From a checkpoint of a small transformer trained on Wikipedia.
Size: 9 layers, 10 heads of 64, 72.7M parameters.
Training: a variant of Adam for these matrices, 944M tokens, 7200 steps.
MLP neurons of a small language model. Each row is named by its layer, matrix (gate and up: input weights) and neuron, and shows model dimensions 538-633. Each number is 128 + 32 x the weight over its row's rms, rounded and kept within 0 to 255. Numbers have three digits each. A neuron's up and down rows have the sign that makes its largest values positive.
A block is one neuron, or neurons of one layer that tend to fire together. After each block is what it responds to, as a language model described it from the Wikipedia text at the highest values.

L5.gate700:185126093068174092123093112108125104143114169106113167172101130138105194118170169151142105136192089184133135159082143083155154116130157145116138178137139139108090145090096166154092144172152114143120121146122116167136110128145074107112122107162141107074128098087154168023152110094114123108
L5.up700:092103103097134100101112097101107135106134137127113166135125169152091187093185174115156084098183070186139150158079133150130129123127128127112157112105131099169149118067100163156081161186150130117098164133112168158084136147154106095108089095143163101099116119107150170087182108089086179086
L5.gate1499:161049112096136067103081112143158137150066203140081135105127140123054139106165146145149113124135139189129100153094136148153160141105141064137155138130127065135160138155122154124090171174090115096121104127141171162132164160137125156153073077149151075149129137054154162079161147163087189112
L5.up1499:131087101088181086104105111125145120127128139080108170120136158190069178146186178126137098103145102152131104147085152147157141110108104105098126146119157095120125112156105143135078174161148124126172160167159136148102157153129091106108092127097151145124125105093119146087159112103070147081
Paragraph-ending line breaks

L5.gate1181:133110170130096121122122165145138063148113114155155148137045127117160155133093120129102140125186138165103143143086099090162200169153168176107091128130131122141146145143148149190180132070137115102159121156123158081177092102138163100065128156112162063150156101163182128128113066183137140126
L5.up1181:083119160159157130147164128142112173080108143130147126171111085079161146116094152126141188119147126097084182142166120104097121128097150110044128152089109132115128149080147135144070151112159150114143137125124141124137206102074159181136105094133079104149115142113143102161156108114119151112
L5.gate1483:120065131131124113164174124126154093129171173112052116173128104147101083142160129187188085167148112129168134118109157137164168111111113189106159114086133101129191136068125101125103101138109141166143145109128184109153133137130105076119161156115167139159108099102127145144211121104139131132
L5.up1483:163075200149152135135108155143118118171067120139214100114106144161130096179197121191061182132194149132141104179133103116093098158138122149119108079104106092085161125100145174226169122206154130148146085226125148128172138124187142166110138125091117149183122130161108131133139065131129168070
Anaphoric determiners before nouns

L3.gate226:100114135185154057123090093095128115141134185115135129156063132135065144098175139168139122160154125077158146186044131155075136117156130160110132076162115126142156186103072141100070089173149122121142118111109212156121140141143130130168145056172233139098102141076147167154137093091174139183
L3.up226:131200116130118103100026200082090083148165123062135140159103159196114082114132206180138062151126076148108153137095144105139096066127140113103109118164117098116101147167179112143136093161098135161146124187135133135080153148139097115115091114105118161085103159089167129069123123132107104084
L3.gate590:136128125123123014124119094034133137095152137124152166084140216147106189094228129159085054132158119090155130123095102136145120110168201177145126147202102111122120169129042141109098138138134065121132147131129188167130129108172120157136108082125163147056092137064121137111106156103122099130
L3.up590:132126072086097096095074128092132177147177081100181112116114088187162219133137130155110114100112059104174113076112089123154110093112147150109088170133105120109083122192071162077146086141167122120139141191108122126088117131118099119159159122127105187131102128171104098083120092097144096089
L3.gate1019:157076144111086089153141077071152115138177138144101162130151130149107110122221167142149102122121129099195114168062128128153145077130129105153121129089102129092127137093069108150152091219118104125123178158186144146149152139139122072164157147117095156163143178122171122120180102187088136049
L3.up1019:150119134151146191073179137109110126137165102100124103142120156126087146114134131076118123135118158162118126142070168151141120092135025088123100092098094132122173095095147054036144057140151072081109127119170172126120073101121144075130101131129158143153178131110082117106113166196090108102
L3.gate1723:139080113087144071075062106084109093144149186135126186189036137127050173082168193171097128127153068124170094170071142130049123125121171136130134131146068122127136125115087103155089100186136091087123113148123172138130105115133140091173104090130162094077026186073177141114123149104111151158
L3.up1723:153088147089107068128085093079077114118159174108158179191111147076113166136180176141137091146098066141146115167078099138136123149113176101121115086091098137086069096133106144096065076172151126088163088182129159151103110159133112127192015110190159158082060154110109146109126126091171125101
Paragraph-ending line breaks

L4.gate301:119123130133102136165116046175089131152126104119132157138079184173139164167204143134143127195170120114157051146106178118162149118123099097128096174139103111088158148155099151177090157114090096188140094131133178146143155156185135079077156160115072097104137128026120084139097125165127133154
L4.up301:105124133082138143138088178115106118067213132084127208143123098178093134122097128192066139157122194108097140143161136096114101117127118203094144175134112118154133182119119095142091090140125149140116145106132132116159162103186223160097140138112097093046134214082153134111164141159109112157
L4.gate552:182105170125134134092151162139049152144100155147166148155170055081080132111137191125126114124186144113102064122161104064080151148166128143174124143108146141135128104121098145179159115158168155137089162099110181138192147152180188133135116043106103067082177176097106086127123117118146132155
L4.up552:099133095153152108087189152056108093124118164142132123115092054159124160195092141175159072116128146157109122125160160073218121154088186097121153124203144128135136134130146168096130139095104169146153162096126154128155112054117104096126087127090078177124160112106089139130152101109155120137
L4.gate574:160081094137112087148133174163106143158113105106146087150130145140136106129096217175138152061123145106097165174116100100077159126122148185186058217127170142132196134107086122174142169138137109155142157129154193159175135102117106146107125140095140093114121187021094212164139161143104133119
L4.up574:129154133076159099142123160211093144126109136117110107138130104135135098159110166149144143153092106149101114115134114105129204088150133138136132157104145118112091137127045130148179121148114085182126151174136156102189144135118168139133142119122146093069135114123108180150104100160127105105
L4.gate600:127119131107123152149170142208148126104120148130089131161129104153105135133064168178107162128111138119190128125104101101159137058127096114171142207117140179133190108099096111130151181151125091123143152108121142150110112100074154116000134116129137121140151182117083166136164128095131095134
L4.up600:161160129064092116106142143124116150172140106170138179176102138136114107064132101146079094160136177114149224180189091125158152174087102147164202163088134130130119123121108172212112142142138104107074154068151096144078135127131139128172088097096132115086118144075098130156154135104115157182
L4.gate614:135194116124191119103154139167107161125167111073187143163128034107102073124107188151155080165125130108119074139183120089118104089129115148129090098081115072172161144084106152198122097174111137097097159085104147136133156115166154118140107113159107122119138073093126112116126085156083109149
L4.up614:167145087111096177096110144156114092122191122110096159137146093123114140159142144149110122138140097166179142125076140211125197087142096119176176102124113125134157065173184108177106204112150126150159153121150154127074175176110152159082140175170150145110112171085144124057141121109143108075
L4.gate1226:167083222137125154100135104168116154150118123115157172150084116154112098089155153165120082115143099170134084126101099128120176166140126118137115038111092132110107192181159148171101089099150145178116140168119131130138155098133180095108075125095118097136108160057188175155068137171149113137
L4.up1226:181144119131086107134027118123094107088148074132097124215170118056212142122087185178134167103127156103141095107083051141105147130126128144126063143089194165122118110156131162197116098170136122130126133133110104137071094130183065129141125100255136139092121145125154125071113207114154169161
L4.gate1442:146125135079128093084147166154088158123126127119142135165066141174119095140119169149138089116141113131164143125161102087128121114109118114167159143160155100110087127078087121182154123154071150119101153155085161132154183148157123139144158103107087113130131208067083131130154138156149189084
L4.up1442:157154185145150156087175144164107122103166108102168129171131107107131105102160131178157136135167119161118166165132115096134072147116067161142136109138088118100158144126086166205091110166100130108145206134097111140139135119179142078088186110156170065058178171068145101132132094131188105120
L4.gate1454:167111141159140122123075134153103144148150138151119159161138122080121132122121176159132100135186106119158057112100168143123154143127146099095129139133147110127155133108115120148111067104095105169098190083119127116149165173133146148115132144102169109024165158101076141038116149150151150077
L4.up1454:144214103161144155141134159108057179153171108136154135129195098094121131136127124135086065118168123136179111072140178133173124101112114104057144153102182154131155100112091150131096119126143173126104171123149084053117188185159163158124154138131156077023190126073109168136195119135074139109
Word after a comma

L4.gate234:144114142115133095146130122165087086132141127105126119111130120142120108101110162156108143138165120090179066149119151105112136104126081122184154132150139119098143069188131146166113167184103111119165116110139134175137123165178101191152176148127166116107140103135175103181097141151126168097
L4.up234:111136122100083125144112096139089093135119126129163087165118150066128091106158122215130147126075134102108172154099091161107141148086129153116203102128101152174081152147102158137090079147144160106174124128227167144107129110163151156191133157135164151152061135159158135180097098126145154074
L4.gate375:151200111103130127144108166147138101161147132190118204163084122147152105147098094121094139098148159065129055110150109088133148059126164183112161177101144132103198159103091159159129177147179102110143170162130119134126123135154091104114167063059156127117128138077116071084176145100053154131
L4.up375:128174103066177134164100098139136124117179112116114104200127054132184107083105113043121133129134103082166135073141079089145176079172156164122102177090139183119194151147094165127125129202189098197117046169136177123105117186145123118096152066117104145189109148143156125109113112165159165116
L4.gate722:180127164085121129125126107042037109092125111124148125201114127110095146080164146116126162126181102133146086126133128089111122149153177148104148164137155133144170112112102170194081141115162161147092134147127152128161161083195084150081146105120161155099118099101149081098155140073094154085
L4.up722:056095136097111096166102074124142113231114132136133109114135134099102099166138115117126190189073110070065148113206074179147055070114072174059150152138109181176123191117056149141090161068134116174122111137114157140128086145125122084112127092137101102084151138108106123161123085154137124204
L4.gate1229:129109144094143062148141112159091149185186125108131132139109143106121121057162186190148187112155158100139173147101132090115126128144172152110172137123168120180146147152118132191072126124152144129152074145169171133167138114196108119098168110094152074124139116140123099132175132148164137114
L4.up1229:101112191104104171123093091132116102102149151116087203123121142102162130157132138166121151104216179104170131097143073109157142092123151161129107124109193108143157112116096147164059131086162125148170128145120149096161109121135127149187154117078178119076165101103131114066152058081115092081
L4.gate1333:083097186105105124147167105091107103098123131139156111114164186183141171086164168123100102152211135109142100135125125155152102119129068120147140104117125135127161059150114106121124154184126110196158115134110149094055176118153168108139087103138121088120079092139089139156085153160132150104
L4.up1333:088127109137152110096140185178136157130187132154161133114132125172139098159068094159045139140084145189100134154135064053182081151112124129143102175142103107069024146116064084097128121152093101110179132134093122154091126094120147160079174097081085142131098156101086122169154146102119080094
L4.gate1351:119192102124132113116155121130089089097171133124090119114134062113131076101108127103147154151110193153148117113141130116119148146139162160119135132107145163127109102163144189148133106147115138066149082139129149108144154076152204138110188125135191111126135116115122075119110175116190123087
L4.up1351:059099146068106158152185109159118127137242097098108119133114120168149112164144147180122124081150153111185107088097164091124114085115079096152135117152154089170177098146081153108164137139114102092123113206087102169161135143145148083158140185156139137128068127125112121101162097120125126110
L4.gate1672:164161129125115121135143118102120093162129104096087094154087090123112162132150087151129076071115201111160144115090144153124125140144098059126046135091122070173189107111139158180095141143168099038221120100115112111136121140148077082121055112066131124091140159067106155143082161122164127133
L4.up1672:182186161176137095145149098116172118140119158147142178129134122097133143122136123095117164164122115125115091165103164124101149067116108158115138145144080141175132163153147104149107133117090105101155130193170145133118112144059126135185161108106165117111149050101160088168137165140154143128
L4.gate1708:102113111108102132133115162126098182155099150057109103142079082127113196134086090121132117123173139112143106101123128070159132028085129148124138145106118068135130094112127101178096086132097097109159096144139217111202140134110167078114124114140097130107064103123108159134117207097156160187
L4.up1708:092119171165149127081095119153101174100114176108107126115167180123135145161077161148166103148107168083099113152158090113069131080135122107093099138118120239094129102113142156110095153139160193148113123149097089138143138107132147137131139107163166131146131136091152108118128150109195143094
Clause-initial subject pronouns

L4.gate125:135120097166134163126112085114090149068137107120095152097115142086025201091081107117149108108160139083115057153125143128091166148086128117200131137122094136130100151138090102080140127136127153125122165153117150198142139080169105085085166153056086131058099143071168135180193185165110140140
L4.up125:187107138170115142134109081148118108072130055135123116175171141151107167161162138114138057075113140130161120193039138141093177114127131086166121174086101121175135129150080107140162155135127155102140173175083128162097084168178093120064177156107163147156162133076152202116106157138079154120
L4.gate259:152040136089146124171124137115137160097136064127086145176130121044139165106139128151095089106195156112118140180059143145116122156190155099127170114100109120127100118145125126153097135186161098118133075100142138108130101129150200090131134139151156138145106167115164133106098149137129145163
L4.up259:161152116162163178143120133103055084122149109105187134131091124160143120056110066073166112149118160192105125107142040108160119098148148113155110175095173136115076112145093183153167149077119152093170170138105066154097142182107045072128201055106158148078107107135129137124111169119123074144
L4.gate874:149049078116165110123162160149112119159081178152127183089130153132125142108145145073121179098095156145151142164100171138054115085115104089165074111123169122129107092121053117145110198148186094079118189098143134124109107087110078110127145126095147091130101073129111118154132150167059124152
L4.up874:172072117106121112136084153169095119140127183073100069187124114099135114143118146111143129156194068081131160107177102091090066164117122183084079062178147112174131132151142120131175079054131133127171180140085135181105098117180145130154165114136178134094148152100114124101139108171136134141
L4.gate1135:100122145077173114085144108147084113112126130103119159153156098137152096108129101108144163120182149123100108109119154064223145114166080141131185159068099077118180063125146147152108112146058112124118112133119095105122115132144128129193113088158107088097129121078106158106140167164081143127
L4.up1135:118099169134119165112144110117158128126102122074084094141084150097103165154062152190159180153116122147133180133148146086150107047058106158187111087099129149104135175097125142084145139110136130167175164222113107116156133172068128034106190106082092124181165145148161136118085145147118073058
L4.gate1523:186087129132122075122137126144142119130100116102136161103125079086091171111123129102187090156151131150126125134063197133157127118080083097150144137106122117140141146102139139223107176069143111162133109126159189153113097162111113154091112098113174122105110108087136160143118167147068114152
L4.up1523:188119091138100095079071091118097124162178123069138094137104136111119211104128104093136086068178103155150201089122098101171122133119114098145131117121102117111120132145123191082101095117172114101171151158124176167174151102134102147113151179115157172160166100159124154134107103080121116120
L4.gate1600:233108161185135089131132102083151158135077090118083134091146131103114139152121154146169076095087111087161117124081203116155145133088157158176122158101158107123111091103111127114082125136177134120094157175125113127142218166159100086127130169143090096157197174170129126208146159163080178093
L4.up1600:113097123096129139110092154118139103062076130111159080136090091089080198094162093074198098124115133127131126140082155151128132066146076175198131116145144114137167142087129105123146174051067130123053135129110135168081116109170135092078173115130185078105130107087173126098116102149076156128
L4.gate1686:125087098116174083097113136116099181126131084157119240122133114132087161115166094140158109122114121107131096153095160165155097089085045085118141142093160106146180138124107118131098123159151078133092171094101113148158135104161110120088115105137130100090111121091153042152205169150080133125
L4.up1686:182127097114147093148111128113163122111103121099143138130072098101139193112136120127129059148124113175136133116067123140163114107148153094120130121158103074122095103144169101054100108193131122146157118146080166144170082156102104121153131069116125122130159146083144130200082103147117120107
L4.gate1722:113130104152143110113153120132090084051114180181109110169112166156074135122134154109089112090142119121109115178154092139062137150162129144140131143114129112118179145118096142173123145132119074107063092121127171080133154116129149096122118100160131070101089134092134139138091130109098097150
L4.up1722:100152132099117102113092138141125118110153096137132134137136134196137135161148191098121123104132113100146169079081182104126133061149092155119103096058186071095079138128096147190120145195162146133147132192151118137086126159143061157150155144130112128129120095105123071191169154142137145076
Blank line after headings

L5.gate1157:131138151106109173131112118199079087107146134174177147150161154099066102104159128117174134065186161089200156082129104150098172126114138170112160132164140154151143109136143099142124146189094061168073162091177132134137115126150123122086119176114123160112106185076099109186104131105125112117
L5.up1157:151101129163166175094120152161148088115164150131133075136107087130177085170070071160112152096118114143152123124161199122123090127167114133118173165131124134104126104137110149136122113167086098140156085132196126068058151195047126091111141094123168131113137153131198098055142184193113156089
L5.gate1373:088131086077171100113176156102114103031118103099170097190145138140123217141126103130176087129103101094064068125126161110153175116113170167121122141077158160141138122146131151126181157134111110133131087103147155108160094132147130134121121122098130078152095117098141116107136173141133160167
L5.up1373:078133144141165129152193155098096126122177116082139139160146100128151201143144085149103057112116106139154092079069111121208122186104080160100165109119124108121116116135133171137100132171102155137107118087105142113133147086136129150118139132100103091120119083129155152140181197128108090101
Clause-linking "as" after commas

L3.gate18:089125138184080122144164148109166084103096088139143137167094082151165150086123192119171128124089116153131038145160145121099136143120132143121141137128144098128200151161114108142133157084141056113095091145154167142120105096158105132158160134119145040099152136100120097166069167135117174116
L3.up18:135077159123125167166152078088194146143169143153119171100083139034090104165129068116192199168124079152065103166126101120143156129117152120089130099149091153113136122166095156121143139133133131110104101080086119169150117090158145155126115097107106137155190123178134136171117098077179136176
L3.gate258:118116136151072100144119128107095143092152130122147161125178100119120131136135160206180158170144041104116105116170135065143163078096124132115117155099124081073097134114154107185152139117105142114088123161135102125133073140178097127111158108140136140110124176075101147128073151042093109154
L3.up258:108122184159127049142110124085128106173095117146151151114186143097176131117150177121131199139160129128166162131157134157129183102070096183107157152140119136026135129095128188185144168135143145096148198153090092121145101118105107105136127131153105106076113068158140142155063094112144151108
L3.gate523:138147148127148066130095090157097156122140141146130154105107090132130135084143194122133113101169108140143160061115202106112142065150151108114146109096100137129150136125127100142122152107159074144078078124125152137132126143126108111126156111114141080113154158118104168173080156149142169124
L3.up523:137168204123093076135136075091074123147162099131132136110194116122169144121101192128163132111102103109121075083130088129133115114079113157079111179108142135109154076127097158129158133116196149074136076163179086142100100111164086142145146121108069106128151115122125128124125191130121171096
L3.gate1516:130174192149099096150216034175158022100125121168111112157127130081117127101171162185125112104144111085174113122163070101134138115125124168135110111148088125156112179122118102137132123132146105154110122126116153148147177160164132118111138134146122072126148141127112076133125126155151166157
L3.up1516:158115104100118104130130117109123179169172135065191137147088103140170161125199174172069101107150196177092120134142135179112167054102108101144118144111109092162171128141075145157202117174144142201156145107131151171092146212151139109158156155141122091081227114147134122136110121143070108121
Personal pronouns, especially "it"

L5.gate1277:052138139110141158125157203140090101132150121140136108150070091160093136141164173137160168157188084155115132127061175154116134055129150185126118107123073079074180143104088099161119095152119086079161157091099150099134135144113155086128165098105150100133144226076120179083086152143100149126
L5.up1277:110130142114137118093149145096163189157168063081189110151156166148096134122134110141137114136199130150109126132107140151118130121071140133092114099147115150159199108065083068115122120153092158103144139162134113074109145136160149114138139177184212135154160212185125195143148160114108120123
L5.gate1651:109124137075136137122159116107133121144129141114119096113085159123094236101129136172119121122154132200140096178140200141135086154140086171161183138125103149133177149105102137068140165124122120160165116090101117101140100138142144161152132093147139105127105116076116098104129080093138143093
L5.up1651:159153161103146144151134120133140188098185126120167126146129179147148167130083161134155146120115118164113189103146148185119197166122113125102203137131154097090163140161155181101138151106148143194078189124143101074149153129166125117132072180144124153095101134164101098114120087139121086153
Mid-word continuation pieces

L3.gate195:078157135085132127159068104095148096103100155149090091145048179116139103099140140110174148112166108152160099169113089089107130136149147089077140112155117098116151182088184117149120102178151160123135072046137133144112111116088100128175150119133140089135100097082135099134126136103145130119
L3.up195:131124104129155156160120113066097133105171147133106107170131145102151113150116051101156156134119062145136135119159146157200179168179102129119168138157130129139149099073151132118139097070114084140147184107158121115146153156130097131080074130149139136177094154137139150130115161132138119077
L3.gate534:139111113118112112127104137172153075130142162160101136146094147133103129172140179134141129155123141171122129170086175117117144105143114108199113138080102140079118090123108116115128128133166150178170164153105116093156135183185088115108120126101188112140050086114088130124077146154144146123
L3.up534:093155133115176167101135088146108092108184099122118187084050080096123150168072092041144141078142140138113093179146115109149133091122167143098148110141148113121117183106112065158131129091073119136139156158133129111106115084093126160157128075164174193117171145142160143166206114126138108128
L3.gate802:128164101139123133163115157159121115084127148156090134102107128095130142116094135119093110119115144136154124117096135143139129164119163080090046091143166149081160118133147130043150133143118080104113160135104172117168085096125094143062097122125184163147107145137144034121140073202118140141
L3.up802:114111138130082129137151129137149092076118089179149115158114092084142107138136127106094144106072098169151134186157124133092129097145156127133097112140191129121151179152151101127080161136118226133134185125169127136145121163120124120066164101140136182115146086084161131114141068197150127093
L3.gate1702:095105167143131105142114053128170067119159163118134155149108200122105130101170117124145153101123107189173123113096106157145109147192149145108129133085136114138109197102145158143134107045137129189069109098117113114144105098110178164132140139161225136132093096128146137109142091119146181138
L3.up1702:157119100129101105093087086141118085106153179124135074112118076147084157168142097082145106140155190114122057184165152116156117130109107118162095117123103138094126130100179102204115112172135106152125139109125142165126149104150121147101156132073157122104111112128156205098160138145142130124
Inside proper names

L4.gate148:092099122081131147153105088092155094141139142161124129083121135081096126078173176148119159117109113098107124153169148080070069105137114132121137118132146127149130130137110135145132127146093135125144078124135122104092126094127185141156147084094171108135077138179181122078163232111108127122
L4.up148:178080103058130082175076128120057154107143113097103119104110122104146171119120116118106090155130106174065083127110111102121119137115025170098143125090169158124148147149158106117156153184160104137054145132155130154166142087085120123148103096124121107145088064148139136134144112117152073136
L4.gate158:129141057145132104153107184102122104150071130143121119131072138186206096120133140185136141133149153157173137147048148131105146132096170150133117111087085099134131139058141127125109120076132096153151122136113135172158114115154142133138147131147179158140088150121149118136099162120045159119
L4.up158:108111121115132109150169149102149168161118125153104067071109139138163123126137131106138148185122162178122137112108121156176104171131179115093127154132100107101113127118123128080105123097145194134133137091116160133135139165172125118107117110168110189214091120130142149092164091094039074091
L4.gate388:111129127141130118163146153118136083109122142124148174101146134159129205070152092123136143186159116194103121151098132155155151148154210170163107163118101150111102109124104099114157167141111080128106082177070192153121128122051143145102134116120165146127138100087123151116127123152105166118
L4.up388:127118055083147153078146194144110128166104158111099138115080045152114166121141079154126138142124113201082097144134102099135117056086188132146220173183165135108134121108164092062156120128106150174149182114110087136149173052152123128157171147098101076122146210132106137091133111059097086119
L4.gate390:182157111144137123075092094079163134102100129091133104149084069104143159098164133128147142144176105117122156066140173101133145121156150117134114166178086154121146132122163127115130134086134118103150168106106100133105095212061200119100193126116135132133141108097135091149151176097196145125
L4.up390:137115111142128164183103171089166160126118128097130093151117137156135133151150089148106181051142165143154113149099126128145153137120097168185147079169157069086162097150201143086127147144169191108069106125149115160147121105119115146110166132081176133003130140100113168127142119109150150129
L4.gate688:133109144106102145125158150084113087147114114149158088141110153118201106069142125122182032125149129157172101068147218151095082099135124173133151109069196109106133054175133127070149121109166185120112111149126139097120151160098104078201119102213115129147110092129160107144118134174104211125
L4.up688:061115206173142158129199118126142162165097137096053113161084133123141138061109115156071145065173168118075105145103174115140140124161095126120100146146105165095126105127191161130066174129118096125141080088194111134057130098124109068076148117120114170109093139075115134090138113107072146170
L4.gate1469:074104101160115099119187144104124125146108193143155149116099113204182115138123137140042146117131094110109088129177133109181146131074139139140126161117147092055132126081115140101170150144170151114079147086074133066100151152077125128120133122109156161095077098171086112117089145085073086129
L4.up1469:143124120143112125108121059131204141113136100089166114161099137187158088098127148132186146103083167132062140133129148037083116118165134117147092113131107082060192105166220110089136092171128128143150076145099124057157107164122058115050131098077103131176093103157147113068099171127112154135
L4.gate1519:135163135104116061129128072096175187083098115193155163139084201154120151137118162177144134084101095142142116127128186124181142157186167124114126136098133149089124097159100141151147091135093096184119113140149129132158058203168158163134152208120141180105122136127101128104151123159137135090
L4.up1519:177086111142119153129136129075140130129145092123183149153126101111100141128115149109080115162185127135130183187133147127149089092040144169125118117160094122148197115074108145088142133084108164119102126091096103175120076124149176125121157107122177199136140134189154133201126105069118145163
L4.gate1656:080098138127154087140144133120150156099130097115127119132065141075146073147139239152115141166122129072087114155131165171106083087122119121080106092156154101160169153124181160137078124130116113151193181145119181102112116106115087117121139072087140132110133128127140174120093118135165053126
L4.up1656:062109120141109107156161168143139090171111127057087102182048084165144167082116059077110093037181070122131088133128138165145112153139165084199176099180108091102106138115114108132128116138168128200111076156159135149087132128153135135206126146176124125138059112121154161095085153122118147126
Mid-word name continuations

L3.gate212:129108109056193093105158100106094159115159117109114162165093084169127162105122148180143123080079212127125113095130160117116134045071132144150094167158124179088196141099156109151101087199145165146098143142101123121127183104164104070131154167150098083082104103129131100088156168155077120128
L3.up212:145131142101118069156111092119077094092198163136129120142167122121161121098110193119145137184176172159151156155118162100064162105120119165147092119105184107126121121101125149139136098140166128138095138179177149133119143152171114090161125131103113074123149073117148077120104167100119144099
L3.gate1382:156188130048135125133139140117101113127152129076116119056174045128130019092121150128091091099121173117179104087154170130094160152162146106142121187112137134111182088135139120212095133198148075096163157103151121118119105157140114163127173152090090104142148126100141073120100200152058127169
L3.up1382:064122160148077136114181100107108168149123102127097115160093150072154109123176155108091166158125147171161112154112168161151190108164087180169188135136165157124151091145103188153146171123123115103120112126158152108109120078141102083078027135179104122148106101147117113145147119074160127118
L3.gate1615:105067168077139134147134175114122132154149120211103154179160099087159177087167120155056134084135131073125094158154143183128137101184085131171206178168141138171129141118142088186133186109163106104087152121128144164162128086112127113084162105119147105157100144161144119091160183067072187152
L3.up1615:105149161127129112125093147118124115162137125197103151128160167083182102160194147167117024081146150159125109131136069093100192104136112164066170106064128116079080113101115165127144065154155136122083114192150162164120152172109157088115097099099121098202149120107160087165161158141146085175
L3.gate1722:127101177115122076096188153084077196097169137146078153114158084171148118117099132178118113064162106133184181139097171106136085128145087126153125119134123108125139097168169148171154181171147147127125100161167161149173105117150089133144082157082128085142138126058125053091140181127109166127
L3.up1722:184113122101086081136149126094112067136149122157101116119147144177111081093142142147101090136142219143117070111080148087089141123128121140135035080179158134136113098140134149118102220158155125120069119109105153155132112102177113032136098128134104116153164118177094098146108143172054112072
Word start after punctuation